Part of a small language model's weights: vocabulary 2048.
MLP neurons of a small language model. Each row is named by its layer, matrix (gate and up: input weights) and neuron, and shows model dimensions 0-159. Each number is 128 + 32 x the weight over its row's rms, rounded and kept within 0 to 255. Numbers have three digits each. A neuron's up and down rows have the sign that makes its largest values positive.
After each neuron's rows, "fires after" lists the tokens most often just before its 100 highest values on Wikipedia text that the model never trained on. A number after a token or word is its count.

L9.gate155:145086107133094097126148161116146140144102148149089125151173174172095141093078133055136141156114169051095102183125104108122157122109108128125202088146142134122148127082087142117102121166117175117128113126111129148093120072128066106057066096141150066102099095101143113119117165131150116146113138133078141095177133142101127128127156207123094083185092105199127087134117086113127188068098084185118120164121065179144128159127129187092133103132146151098147150135080194138079110163120106
L9.up155:137157114141140162140095111081144109146122144154092144172125087147108182184108097115073087129145176071153076175153105140057133129063112207109155168103105142082130110129143086160085117108191195135179184131169085139094121084196105085092087148128091123070157115145117172149178137105151093174193127178134135134162145137122141114137161121076086105124139145181151151192171132086095081134122102088121143109138103146144114166096139123088123091150137139114134092138106135115108116149063090
fires after: " " 38, " |" 10, "\n\n" 7, "ite" 6, "R" 5, "-" 5

L4.gate97:190100116101154108144122140117172099142138194101179086152110081135170146098105122045112126084109080079092102072134127086158098111061130188110138099141089160145196125143180164123155139117141122115064150178177121150108131156100141091164095072114128151153115123145107091195158113153108050113101156186102113071150089112117150107104157111132118111146127158173079084186141191093111109110157089098136141154190168116130130127104145116134153179141142132165161131102131152165141060125115129
L4.up97:152149122155096129131161116138130164096150087168205140099104143102174108150126130119107159102094093066113077125089114075143108117062180177067154192140096136121132167197137081137130134083155165095070194125125074151172123167078138120153098119120134153131149171147145137168163146075176108079123089119184127159123140155116158101063147158148215109168153129158111126130133066113134141102093096158176093126120138133143161062130090080108139144123108134160085142108147107119145069172131147
fires after: " s" 14, " N" 13, " Port" 11, " Con" 9, "est" 7, "S" 5

L5.gate445:137111133137105133128201124154147063115143123099154184070108060142152104115085151123197142160085089156131135057155165154157139097177099111177159100157127113151145097131131159139128104185119094101137119083148206127077138098098109100076136067130122109146044102149147120182122094121164144062119132171141120189141130151109118071111083121146125075172118086117077100137146110109109160105141159101157116189141127163156153158129124093134089137136141141176123077152126097143077041110154125
L5.up445:166099122160146169133192070102168079197098116092107133105144148158142183119101101074118133166136119155130104140131144133127168159091117137114186165154141162121164147101144133156126111163163166113190127138136131138129197104152162095108130119178103049109131108131128163134150163165142157117108129170125086171048130138090158133157060122119155126180162112121099168129144161119176171053172091116092164176178109127160085102182099162126095132152071098116060103109161143096120082135105072
fires after: "\n\n" 58, ")." 5, "\n" 5

L9.gate259:124156153115147097159108142164162151135084129045101112067099097110137145094097193188167074146080130108159146127131075145120139100153156157177161101118129126162055165122139117174087167160105078154118131145103124112112133056083144118125079131134183167169090159146091148174075084087094153142177151164162160145122092107116110142143168113146116156161124088145116159105064097061124117099197128087067129143049097096105148094122105126132128101143115170146133132121084121150110132099179093
L9.up259:153111162101147028099179177076136184113128161088172151101119180106118113105113105139122059118185135146091062129146135106124106148107069106098159132137076217095130148154151139087175106107104118057157165102098125077111082173114157117136116187181140143098096099127140187175082168094153134096077075081127150110144143149108162120168107126111115115117134134146104130138142160089074109089112097141142107157154111138169132092105129163140148092162074142143105080108152147090117081165106135
fires after: "==" 18, "===" 11, " ==" 11, " ===" 9, "2" 8

L3.gate192:097131135143204145151176142127134143209138143145135163170124046134139147115106082170099149136105108119100159105204126195205110109062100156110180102104099106094190171143096168151119124117187155106154135141132163150086132113109161092069134139095197107152089123148165135107103085120090114138158119088131078092077143112123076115146162139118159119147156115133111126118086173098171132141141129094076136152145135133105089149102101127153060111144122113182137111141120129153156077095110226
L3.up192:130114130111148149083150074121149092135107076131132107147126144117129134172153136095087126088116153108161106152150156093119175174115170183132131144139166105180129162135147106064074159155064155066134106070167168167074098166142086130151087158112162119113168125142121091113134067120083150075073140159105115186129112099132124095140068062127176180170134117133103130134171135181134119150130067181128192205090152096123202123137108158082182146165137154135094095147148128095106111153142118
fires after: " W" 14, "h" 11, " It" 8, "ar" 7, " Mo" 6, "o" 6

L4.gate5:081166196128101173180106124147148106196110083097116154131148091048121085057127097123122106206116144146175102125117176100099137119107095124172178133199117126111057120104101122142111099111096164125146156106113134074171163111100071137119104137104134175118074126171144108153091127111115112125138158123118131136049167086117152101129131087179138104093187146137077135184141165152120127107126103165093152100122101163105141137193152154178136140096116154158117067082080170144082133160123155
L4.up5:148081144137162127164150141103135142141110076111109136166109096156136121083137112176116194165103142112099126102143138073123184090149103123140089128160078123167115141143210139102133073100126123197157144148112072135116109113145040170135149103111123099162136170128133162153116128104186110074117170160167070099156128119128087084180104216119155167075164089099152109093121176158138153108134113156163102106115075207153124123077074117164142154110161166115112147184130142096102071124101150
fires after: " t" 13, " S" 11, "ong" 11, " c" 10, " C" 7, "qu" 7

L3.gate74:109158156135108174132146168130088121115116094097204116085166111151160139154124134119117095133137143144053086127175094108122129125097135090139125141139109160109078142105164082125127158138090105115148153113186131148148140127110143074082107159170100157123151176085107067007126062150110168097084077076085179114146162105116119142142118165125090111139147141087112110120149171101107174147124082135163148152141124156132114085145159073070075202082110126196167156145178178161112145117115142
L3.up74:114107158139155172140130095072130142149132136162146099127176102191171084135099153103151166114167148163157129113086061150076115114125148100161104133126146124138107138131212195132121124056173118123131128130119162116068063161156210064100141146114080093129216067112119176142118112107123136084174089108195146169137098173134178105153154154110148125159133173149177163158132097174099129108130141126182135127168168135150128112120181080103170141124094179107112129126101134179138133088104128
fires after: " r" 14, " inc" 12, " R" 9, " ro" 9, " Ed" 7

L9.gate6:105143177120129078171158073136140098128147158138060131097117117109142175073089194121177116087109149074168162131152115122163153153108149115149159142153118134195123122138145066133146145169101124108112185071175131092145120155126054109109078057096139098103081192120094135152207050143145155109117163144127105110153115150104124150104112120083178107084137061134107123144151115131129128104107114162100137114087123149076102103101176127120114116056131071102167079120137171096116090140104182
L9.up6:139125114130092115157145171053087098120136135097035144120114093079134176121130163190183150164095033115151119119069101172086100162140093100127173120117109154169121139110114139154164110154178123207142149109117119137105145093087134099110149174097118163187068168171114160138120135092100111146190107178166105167158136080113157123159190144131146101127082128134150107142142121161104120125125139141151133167124173144193144135076197104127076132154100139159132197183131149134146146104141125
fires after: " m" 32, " g" 15, " sp" 7, " s" 6, " M" 6

L5.gate338:139094109131158116121107109102101138175154201139138090131115153182143229074170116095134138118131056096146133154111172149142164065158104121139160089105105103130108087181142124171096136133138124095188152139170126131046180104150087110095110089183116118092140123116096164119151160156067108099105120154125131143164099112141148062174156104101127169049152069125124119100107122129149154110141149142107141096130178146164160146182189159118155163123159162083082141141090120115103128040123113
L5.up338:128111112130158164100137107106156114129126140080151067134101126222080200095147136102128138118154081072092112122153167139066108067180178125174111180102150097126149150132132132113124132139099064102135152144099089185141113131175147157164114143091108138116111172148127157089112142117124179131158132143161094174141118093191138145172165088100105211160176101115130139146152100175161103130076158117191079166179123082145078104111112067109132158156116139073080137109090148115148178091112139
fires after: " |" 49, " N" 10, " n" 7, " Re" 5, " En" 5, " all" 4

L9.gate16:150162167134111167119134063113138125096099188117121115122134124160167109085105181124116127062069187109149116151177066117070149115202145140111107127110090107159121099114130097132092136123165159171082065106180096142084129119141113131081156166168144133139153144064113094078067071141131120143106152090182154119146108194127161118135158176164152104138164118110114094136184100146157133089083121140124117102129067093160102054145115108109111109166077151179085086111069088147086133131142102
L9.up16:112178157154127169160148065109110134132182112089133172159117105098155146119163110100126149102076132152116151121123106194158110178114158153109109180118139108132149100191183064102137098156127083124177131164106105200098162107151090179177147096084105101098155146154178087043115128152148090164158127101169211139095071119130134106116060098160070128155154111089174126139142091129122155056162161166176105116133113090138121117104104077162184130153117127142122123137177117137153145106103135
fires after: "ic" 18, " C" 12, " R" 12, " |" 7, "ok" 5, " c" 4

L7.gate276:145178127161183113150111055145175192127061168110112115159190112071115126129110074098126129135129135077104093163106097104126134137082087142184134084141090134155173168130166076121133159113170080151139125134113135151159209188151125142096073073180143162100171175107097171094111169130143147070175132123140137095130184138113062154109138108101153117132130121147112120142076100105111138103146152102086156165174095120146115089108075170186147174164145114145118135149153177130067120124094129
L7.up276:117109136185189109138150144129165158128158099104096124131155149088140146109130134190194129137149127147152154147165086150169131089170120091119123108082181174149086103098135085089092175118187073123132135123099097124134135110100117132136097155216062097119095089119124144132138155076104179110082159169179155135105140112134115153179088146140111101118170157132213158142137154109174157062133144158182135090151114120100080128108123124095103138105089077153089188169176102108137068167137061
fires after: "\n" 50, "==" 17, " ==" 8, " ===" 7, "===" 7

L9.gate223:116131109166154097104121134121108143096092132047156164162138087132122113099106127150182092102164170106151102109168066143141151170154130147166147099178072141190175144084100131147151092052164132131127102135210139134091180181137100072080134138109094140103103089113151153123163091152116088096135127100110114102129136096128195094109074088130115127123129149094101086140100098098142138070149149111180175163124124163184054111086142070154131098131136080180071151140159143115082098116121083
L9.up223:110138049122117129114138091175139107132109092072123119107156097156079160092122107163111165103113197137141101128094121119142202149122169113200141116139083127119108135104148096149132134160134065162168113173149141128085137145160133195083082145146088117132082112117196133137152106149138103171091153064100161146130124137174148137129191158083135130183116170082128095111147100119185190103163141100155113154071116099084129111118091075125088180204132134157142186095073106117111159085165148
fires after: " G" 19, " D" 14, " St" 13, "ew" 5, " K" 5

L4.gate110:134158158181108116128135091106152178154148048110130144110102084146141110126137158077182121192132057150114103144144097085146081087115114105140154082147060069119120135133115137125133128212119086131105154111139154158123105104152142188160104093159222126176144128123074108103046132163140131090122173172098126098165134114146152116146118172162110172143122096145130102100196146095182142145154128122102114174140065114115123152177097195133143109132167119168145136082093161113078097131114079
L4.up110:096068029147097116118114139106187148149120134143165127137077130108194101171140139066125122092101151107147071108178115123117089137115162162147108140141088157174132092094139086152217136087092158076095124107135096168145143120140115118087197081116202119174126075141143089128048094174155134141079132141138134127148156125090044166089168131130187101144096102170134100128159129127113150146135122173114079157129085084174134082100119111147138118145098126136166141115104115162142103131107085
fires after: " B" 21, " S" 11, " hel" 8, " V" 7, "l" 4

L3.gate284:133182115154108140191165138087098111166147149130143095060145089141126096151119121178114142070099103065126162138130155135130166097132113084062083156165118115114126120049153165138085146129159098176143126101143120141115132146119154114118109141110151138211091126104148057120135145163097157124167166118160130103099162097151161100114155127120153091071078133133042084167155084097146092099161134097189165116136159162104101053102149085117134156041131101181138134120123136183114122094148078
L3.up284:089146072150135180122065179172128092180138174140133156158173149115135173129110127109190132127151095129068181186104138122137096129158110105093170164175149160166084152121132119195100082160120085094139124138091131115148069122102135123170141064130131142126144100120117087121147099103125135109140111143051132123128142111120122194144173095166105178165125122147075156150103195136162130110167199099174121102209083051135106172178132095149063130101157093132124090135127111147112134134129155
fires after: " M" 16, " R" 16, "ount" 10, " eng" 10, " sp" 8

L9.gate242:124086128203147082131173128095067136110131102096129114193090062135126130157130117090107069085116102105203130131174156162097100101145152114167160077166098116127132140105172169152125119135135107104211122106167130157121126114185135072105120134180114126130103144172165118182115107141123175144206180105127088159075094104139174130137124065118156141094090063136084141207140172092137105117102156102120178113129176154088121078149149167131150151136089148142183119099083145140141115132112144
L9.up242:149134117150150106106174041185188113083160113126114121164168139101111115204141107173125094134090156101145137165155067103135147092067123066153090092110110105138236098084105121125127164150110154111100045125144122124132116146114096158097114101161092089158157111137103119065132109101147107119161184169145115120129111089188144157078089162133135133156196154067171132107147152172106116148155154114104193153111107130163096142090126094139158124144158124103169115100159160142183106104165149
fires after: " K" 19, " Z" 11, " G" 9, " \"" 8, "u" 5, "K" 4

L4.gate40:082141122133082090177115091133159091117130088135171169136113072098122138074103164110174141176111201107150118094122098104100140147114102154150077079089123071114118167127156108068147105071123118123168166123177157111150090187177177097092114088193090145128118136126132117075088124148092146092139125103157092157105115070172125107146175116074119113134074097088085134118094145106127158084156117109055108191124187126128130099153147134105068151084101156147160118090135138089102059144109153
L4.up40:144170136111081165212062141107137164138078126074141137128078197149087091123112210090163117118123092155140170109079116100106120120160139143083132174117118184160063122130109157085085095132137167135191149124107074162126155169151076116164187158124175069110120140121139149089122101086093094125107091123068117132134141113111173155156136147157152085099142134149124145062194112101096140149143170088118114128101171131109156083078170127169149164156094088174117139105134112122144145105146171
fires after: "1" 69, " f" 20, " F" 7

L7.gate137:180105135127086099145078121155146084098140136045116110175183124131089142135069104180161104158119132127094087122169087090091133145135110128119144140100100146159145126088181187109106099140125150156085208083117207175091124112116103175102159096155044118116145129142119097100196128114140145063102096133189093081137121137152183095131200113073177121128172123096104078149180165075128138134139126119122182139123161107115166123124161130077126181139126115148139136109123101128164152101109157
L7.up137:148194124144144120126104156102155133165138056105074076151106136143171146076087187139114104113120087157128159117116168147120166128174126086123122092114099132143176180108120168186126126156142139151130114182094123120071166099127154107133148177124140115105154101056131125175113124060088146074093140095152057123119148076192072157130194136093118211156131150155110142154079161178132119139096168103159141147150164144130113099128160091129185199142143099056137135131102116105116160105087128
fires after: " F" 30, " M" 20

L7.gate194:152032175152087133073148146135123149143164129134116112101200152135097143110118136125120138104133142141093116123146150142163175090159118062151143148152115155179139133113132104129084094125151112093079196142111083192168146129183134166066124104195169076175141129154145132080144109098098117130130104101177154086172117177168153152105081080140128195085178163133147076155130096110128117098156125153148080135143163131080142069181154157126144146146151118110091145146112218075116128153164149
L7.up194:153122195156177142142086137141133135201095113118200084118110148143136102152135045146163077139138113126147113143207139127116110135159192104181102122166089083100162140123145107135190137166086115110180119148158110104088174158089100156125134137093110123111075116142144165058108151096147143140118123110102162164131084111172123149096086063128110142074146094154106128189159072149106165154137151154125096123117113117176155178117152170113185151102156087103095101160199131124108098072092094
fires after: "." 85, " k" 6, " |" 5

L5.gate412:122143154137099122164117052152138118110116127100197173134127117079145090137112124087136153134148085122125080130145102113135133112175124153138102110101141149091099148095177169090158061135115158130157095147118116132118132156080160145147105094156123087135168165148134086092080209113136188114171143104139115062125062079192100115129096139096055136103138103139083125143185102090127165075112100113083157106159111105145120085149144112104212188080122105181175196127069118129124178139098134
L5.up412:131190151104093109104107123057117101124153123080104124125141143126083144094141145170130038060116172137096116133152158189135115174135089122148132127145134145118141110155143191161108171191160152112117123114186096076163143133130128125096168157070095165147097113161179142091202134129158085078069115103140066093152138118145145102126104156133080082136129070131127160171128170129136101117088071129146172122129179102164144056127104144083116085149169115145138121116191165093101073135170105
fires after: "1" 62, " commun" 11, " Bro" 8

L7.gate116:146070146147198167166160120105109129115177134127157109136154142096107161063102152146188167158108145159117122155150122195133149118179092156147089100114101097188094144111097088165155140050164128150078178091138100182100087079193129159088091133065113144085096142111172130108097151086159117110114163120171118122148134114140155106122131158144138123087144108104116118094175101049142120173159097151095126194146124091135118128106172163152081165119153163145144112159183128114100196062135133
L7.up116:106104161146133178093089148083094153156101120095155089183168121106166147175092154109145072088140180092212065126154122109093169142130104175157122079136142117162105152058177117168104194146158163099173128073124095130169077134073131130145124121120151165148159094132150131139092109099143131083158113045125121166183155115104145139160048118150140099134180127132139134140120154126058113103169142114131147126149113153182085146133106093118168106093090196163117137134088142144104167178140116
fires after: " |" 88, "|---|" 8

L9.gate309:105135101112145195127148112127150143166133108060139107130102136134122139099120050185094162125138130158134108137141152120180085122092148099125140104082173137143161090114105103173113081091120132071098097091091103123113072148132080076097136083094132088121121124139131133093132106180072102065134156148211126119106088220157139105096166087134177144108144074129149081182171109167172100119080148100117092134168114172052112061089155133156103116179139122101117124132147123160110091156144173
L9.up309:123089136102113129087175137128172152132142136097171140143186127155163108156114105089121162105037141105142103126143117188141113202083119149113148097147131082171131042132181159141137117127129163113125192170148072087121146152106100133117124160138098091174080128099137120088167184147134149133083126141100179088098117132121154065177102087184122149161143132117134112171145143174130112057146074161106147144131178120120135197096149090145096075102128097077141134051081149188142104141142115
fires after: "," 31, " B" 13, " South" 9, " of" 7, "70" 6, " West" 5

L3.gate280:159125134185129156082039163143092091161113123179083141088101150184089114099146172130124091172098136092122156094137133142155092109100104155104134125156165084132079139087150137130090114101168115141184128105116130126092137124078112116088163114096089124111105119184070096181140094112164171172112169145078143148178142084090129124105135134092107174079192185202132117125150168068107167147130040120126104129153145108204136153133136163106100152108132150118127164099156086114107129088100072
L3.up280:140084125150166115132116187140129103170167189144110154128081103153102139108156129086109157146106174171096130142059082104115139119164061128116135069150177100122127098108125081127134104102105097119173042129128147172095110129138173160147144168106086098143181207154081138134167161093093101132161103100164096112155087095185078098106123086098102118150161111191155165126142105157131186161124105123149112150107121144167132128182171110149110157111107093100133150181165165157088180150167200
fires after: " R" 16, "ag" 15, " r" 10, " are" 9, "or" 8, " L" 5

L4.gate160:107063116108101138172167122104149112106163164141158133123149110140149136096108104157128105088140077115179164117118157067104141081093135143128169125147152044116108152137131083128111122152102125179153081108109132120132098171114133099130120079076121184115189074144142133072151134136105151142136155157063070113123168140095083089171123147200175108108096170140114148069125104127132120145158186155186175189162077122121151113142098055176120111152144097120074148048153129101127072112083152
L4.up160:085184143116099124070125135190108123117072132187152113153082150120121195084104132161162144146166135178121096118146144139080163164150088180116117164133140110111097147169114123137163142070105118139106167157093154099124104165107104149109121104109202139129144125117158058192148113130093134121086193090116086119137145136109134144120085122134115118171152118122126089039118119178143110085073168123148133183132132155134167129103208134095152127110112120175131100170116138130016177194146139
fires after: "h" 17, " W" 15, " B" 11, "er" 9, "w" 7, " Pal" 6

L4.gate352:177100074091084113132140147116126135088097180105147168158146098108120100119061185148132090106189093105167117116098179114117113125130146114130127071133093109072151178104108128148127130157168127138081119136168092153138161093128127134125150142093146085115038113087130143161068130178139116109180157150114134069189155146116068145087173110158178104107156095149098126169176147093092177152097090146127129180104120200137081143093118155138169089088118151070159153107127161078140140158165068
L4.up352:205131148088073108170157141144149096129175128143163143050129107085076128154162111114184165156086109101109155112097097139161168135153057125137114146085101156192121168115113207091125073078134130153150122103135072113131162158112113145133135138138141148109146159112092169106159188152137168147106162116115116116158138065091191106063112048129104142128121068102100159049137144118134161171126117115151077186114155129099143138180093069144119157122090140161163160117156126132163123121159123
fires after: " s" 16, " (" 15, " was" 14, ";" 8, " l" 6

L3.gate24:153124160111173152110144132117169168119161081108138090128142166147146161139085146144156135176177160083078122131169119128138159145121088111150171128135179177115182129123162120161141193142105140101063148097156141132123103122141116082174116088141150115194118170135169125151166126147146121102061104125179065035095153110108199149112157184157121143137158163122167096151106120134220135147201105100155142149165111156140108136130153200177136133163135155120063109121128169126156069163154096
L3.up24:180136185176170124095165173122093094097119111168130119123217126115154117138114117147169110119103108110128154135191151175092128146134133126120135112131064166119172171096170152155168145051143147132132185084096149122143101139141054135145159117210168149163083154155103065113138113102175100126140096082115077116110127184145124151086160150143148202166125126143145135148173123125143149160147155158170170161168194100167142121098189099110078137101117162175106098145132120134092100105129067
fires after: " M" 18, " K" 16, " Che" 9, "S" 8, "iss" 4, "I" 4

L3.gate120:187197172098139111131170122086073105093097134131164078141121161106127130173151154113159133129127095103151082136188083138110136130151086144143113154128118094145116090104135130138075217145176101127114113079088110116061097187147094105131090070102147079150096152159148152155123130105149111205163090072165148065147137145122178126128103124114124143138165176090101079119159083091152099158098135171102166084124048161114137115084180149141171150128170162114104132150093151162122120072149102
L3.up120:149124126151145063092140149128143141092142116169166105118164106100165133166157121149175108107166130190148145113151167179163096098074146186158154158131131193117140160178137129159162148090177096114148160076186098099113162140133119150118159115104121147162127099168110145092142115132171102130076140168123172160138150065148105140175126152106178153079168093164147093117081106147167093148057161126044107134134092173131164147096133077100132083099166159186084071075143161078080139120139138
fires after: " N" 13, " p" 13, " Russ" 10, " Gre" 5, " fin" 5, "p" 4

L7.gate215:153087149111109130107188103074123191083132161119171105120136119128155140060152075153107153136052113125111178161170104103084073151095129127194119092135083150133106149129130063173070137135165088138139164152122099169060131109137120089116051076090174115128167144116108144080140122162156172157195151115122112111147119125054082095133162097100135128131143174129116140143121140119112165139093141160140113177146139140146149064063173161122098051145166125083141114096168141110157116146107154
L7.up215:140076154127120125130135135091179060137109072101147066120131135116089084157137142162113085075139143160079105194134191107134133140119102140097105142153110097183153134096147139123123147186142102119186212069117081075175173105074103117130146180136165143121084091101172156056147158058118145105128109197155127138119153090166158078107066117160117135147203106134089164147168111103133098150143165165116135128155117099146130138159133121151157133074132109072118106075130144117127130153146174
fires after: "." 46, "95" 7, "85" 5, "2" 5, ")." 4, "\"." 4

L5.gate401:165150125027093179126120065119124115120121143209155061115177100125092151067090163087149086177111143087133120147122190111092193198101158045126086157144109103118087158115080105145137076092127105125083134109133156078082168129166130103142142134152126085143117124114167074148132116140132144130169123140135124056093080118130128084118173102143151116131076122121117060170109160106153129151145122177106129096131116114127082175166139149113092106133101159117179178102111161128142125137169139
L5.up401:155170083093069122111117074150115155113140130146182085096102141132092148140119145128140093091136138116173127131146142081124130132106120153068124113150145157188100115109126151060059141077077169078088096077142162125147164088101125125082097077111148153127109172158087147186093135126105118199136105111202125115137097096159124199081091159130132091115077159108124088140101141096071111182105099128085183108169180134143073126123163163092146109113135119116153205098096153098124131175166111
fires after: " (" 23, " was" 14, ";" 8, " st" 8, "," 6, " m" 5

L3.gate402:122167143141170116156102180065113140087147111134119204133139142171159110109128139139133112139124143078145105095113140149200092105154157153088115083117133070158141095120088131164115060136123104103112106132093100156195096180117082067167154109166131171141149101144089145120149064142117166110127157127158078058102141176135166073168130111132141136122172067103085093071165158127137171113125120091067126171065127118143041146097123103126091136093137127110161144128165126216139100118123141
L3.up402:039156170146103192156140134090133105152127113143113148154109124096193153114120079151104109149082105148066202116124095139127125148104129098182118145151146099182088172062135105104102167159111133086151156145092134151164112081093154145107149158123121155162109195106057089125149127162104135141169099107133150093098102093138141085161074146060078121103121134103099169135126136167078111159163148148121099060144065119119094146193154166122083086101142160162126160058147117130077141113140105
fires after: " R" 18, " r" 12, " ro" 10, " go" 8, " B" 5, " v" 5

L3.gate372:121187109111119104120094179092091162111063134134142175168177078139182110109087191111091108157153148099124066134102113130126094095150132110092143119139166086087184136095135099154128138151171130078134155148130126123164157185122115063132131108122149117108120105128139120142066118142091061103109146107145105133183052121168106117123117188050156076164140090103091129197174131117092134116168181071082147109097166134099090128111133101120100149127109169153183115122080119054112105147104171
L3.up372:076091122151051143165142105154156137136142156115133172160100090096098083145194097119109125135143180081182100044108138156176090169090195146150109130114159165191107090154105124124091093080141136139098095135114092145123115148097123098113198173174133163107100104189129127122093162134091122175108163122177075123164093101127132178092048153150094161092133137185102110120199127130077096123082148135076113158105156107107080132138117129148144163122108123148122138149085178127101128169138152
fires after: "1" 72, "ron" 6, " f" 6, "ri" 5

L3.gate282:125058151042139182104148117107183139126142130130115142168137169146152141095116095141110093155124083203173156120138141090155103159108121173136127129072136110133088093077156096095129105143186136190163148092119137098126116114124122110076092138146093109123063146143128172105066063110166141135093141138154160160095072159155126119128183169132112147081100130089145101142158107070127077075149192184170140138129117171175155113089093138130165114082093108110183107197094101148111161150141091
L3.up282:175131109099164108163119152103115186196156117166185157142083115153176077156097120181146128053195094157108136073177122131152151078139136127172116142159117139134079196112149163155189107143156134079159139089112101125103155161139098117168178140160096086176150135122127090137119102104129117099129142126116107145174149157207124149137132144145131106057110150137128103062078083125115132103146106058112084096156109132108152096107198148128118121076111115144098081140113072181087147119135077
fires after: "\n\n" 28, "\n" 12, "===" 8, "==" 5, " a" 4, "|" 4

L9.gate7:106192098146097064134120189100129096070121139082065182114148114113125117099117161099096168143100119077112145156149156076113104129167126169168096119107116107128173103091167156215109120170085070106140112154126144091121112165172140092096102101110126143092143120120134104100165091167109134141113097088167131105137114093103170174127147121117124100177072066102130134100126135119117179112145130099131109143119119161145091143201177155221090190153087102087142170118120157140062119064127169
L9.up7:156144133132069089128120129094051116140094111105088147120137128116063153104169127098081095077153115092113144132114128124162137127120130141153141159107131178062148101144091144203166147106125120084170046091125119063137103071105184085102109142147184115115069092171150139160179102114156097068120167130113199099128111095123118183066175110109116121087121097135107124101117141138084123099146134143167128122152148139164048133135153082186101201116114144147142146183087119093139086125133167
fires after: " d" 16, "st" 12, " f" 8, " St" 7, " sp" 6, " inst" 4

L5.gate296:109117099118138111113107106155171109119150112145150130162106150133120105139090139100132203101104139068091144171128183128168177128165112147160157107109142089102153095123136151143129033106115186131122134061155152144138146132128095154080120149147139112091086106111098104128138101152123101105127231206089132151100157219107136110202081110089090103095110065161117137141149143150159106117164077108157103131116168134152162068073141086127093139142148098079200158150166160124141132094175159
L5.up296:126207106129126138111074141154069130152083083093112124094113156104130090134096166114140076100197150127153095088105121153122144144161147096123079092163169169152109116146136172152056112073104103176095144135201136166203168120149109117098126105125138148158176078092123124108101128102091176127122084170125118129159149070147049191083133191069140155112166132150156112136137145123130156201118113145097104071166147111112167125151071139105159149143093149117117090139105161150136069104145123
fires after: " J" 14, " A" 13, " (" 11, "A" 5, " M" 4, " j" 4

L3.gate3:126161168125136063167168153181173132106098081088108152182118094099156102186106106079207128115119108119106133095090137147137165162164142132137187066199115115139110121110121117156122091155147168078119180192174154103152138134163109182150090112135138086110087130122153128104163091097144112128085135143128129094148154178130130076104160072147074112075145112155118106108122172166210141154201068147172096104135127146110101155181152164161152128117075123083162140149134145177106102128145128
L3.up3:132187117108082078177101125134120145081151083132092184118101143164133205134153162163143161111106162058166099136135060107103142126133122148086205097150110105097139160114087155144144172136137155118151140097116100192136104153137064106105109111083136158077149193151124158157140080092132066127089127154158103122094156114117066153140122127173190136127120112169168142082143170155160136179161096118153098108134141162056148104129160123116139071139092121120166195168132150180147100119126068
fires after: " S" 21, " =" 17, " s" 12, "S" 6, ")" 6, " Z" 5

L7.gate257:100108130080077116090121134090152088065134174144033166136128116113076089100141144087079138109111088139127147115107098082165129173140084173136120065107133126123152094075097154140098129081145158124147071109114083148123127068179068118088068092110165041079131128131211109111147131110123176209119113135150112153159141161073146130103095145130136149180145089134109117182078110122167100135133087143116112132092123145096159126139088145120082119151124112112108082135125139189166087143140113
L7.up257:095116125122059114094176145126143116173134169097183118138197126108065122150115126078171066077089121192136116104152124167069183129074058149112065125141082142127151072099134107123152120114189154164139075144122157178098158096145107116105090091173172183076109118157145144107153110147153143095162094118143091146107149155116130075140144113170143113118117148111139156173139142127170153155122138115143077208100079065152152153109142156095159108145138096078152064141117183128124122091132113
fires after: "-" 42, "," 8, " of" 6, " (" 6

L9.gate231:136087141165052114156154139115141095097116169143110147113069154155112085121114144126110089133092131109103123131121088096200141124084134136184132205119216146124101111085155124125049147093180148100108121106110113136131141058179111166121086170120158148137100081129121060126101120142126154152171143113213149110158068137119114187142083112138115123159133168117063140087159109166088104103065178163104150085103147108132119106124184121119114171114105093173104168128128091182146155139176130
L9.up231:102156149120119074102107119094099172131158130179117158149130080085128084138132139120105090111122179119124158178135090179150095109067083114128123110141120146089133120148143131128143094130196161150040056153113130146095205096141119108137085071177154150140140169121150082132084142093168169107132135127035079093164153179133136130137138139167166064099078114125138124176156180137130107109135109160072132174153115100070152083127083125108112084141170146102123147067113134121142177188159109
fires after: "1" 41, " University" 12, "y" 5, "ap" 4

L3.gate268:082133116136151081150173153060167081112060164165116178108062185101180095172085119123124145146070106106076105110152133102164117116145083150076121137116101102118155098079113099106149121110194154099093124129174118142092100141169051138154112106110153129059090114133144115125154104129124096168129115148164148123131084166134152071071108091146184049128105136142148075167127088089112158073157107131114114136156138145130134135154144110136048141102142153073144130119164114163134090103063091
L3.up268:136092190163144083099138121150170163130140117152194151072075089147108130159127099138109178126147148143123127149118131119110093087140095123107213114149170086180102099070076140113148088168114139074113144183121167160074097053130162125138163134152137110120093108086169144097102080158141138139172185164158172165093146118093097105153116090100129175081117078114099143190147155128113129215119146075126123097133163093111134123170112111101087143146119114123091135149111129028135150161119161
fires after: " (" 12, "|---|---|---|---" 11, "|---|---" 9, " the" 9, " Time" 6, " me" 5

L3.gate107:109132153181092098144141171160143099095131153101107133138122097093146156149074132061117140118082084130119141164162148106148157095125184180107117103165129143151119163114147081150112156097150097136180168127140175116117078190133138111105158107109143072121134157123036131147088118209147097138188106117137125112073108094182080042151163128123082054150113118181150178139115145172124172104112099126120139101183195098097124097103146145132141137129162147170199114156185103148121142156103167
L3.up107:129176104131101152146151178092172172129125122120127111118113118149142119099116089085106141150117136135189179088115093056086160158116077128170119137089118143079161119065134100137130198073099189089137144061132111106181098167152196143086106152127143124085100094168163138129137138176127105179140120089080103114140170108120093098167094098088104145105157132108146164122140179065135172166151113116097132116076122140098116100158135138097107131132099073063085124049210168110133167117145114
fires after: " bro" 15, " cont" 11, "°" 10, "ed" 9, " contin" 7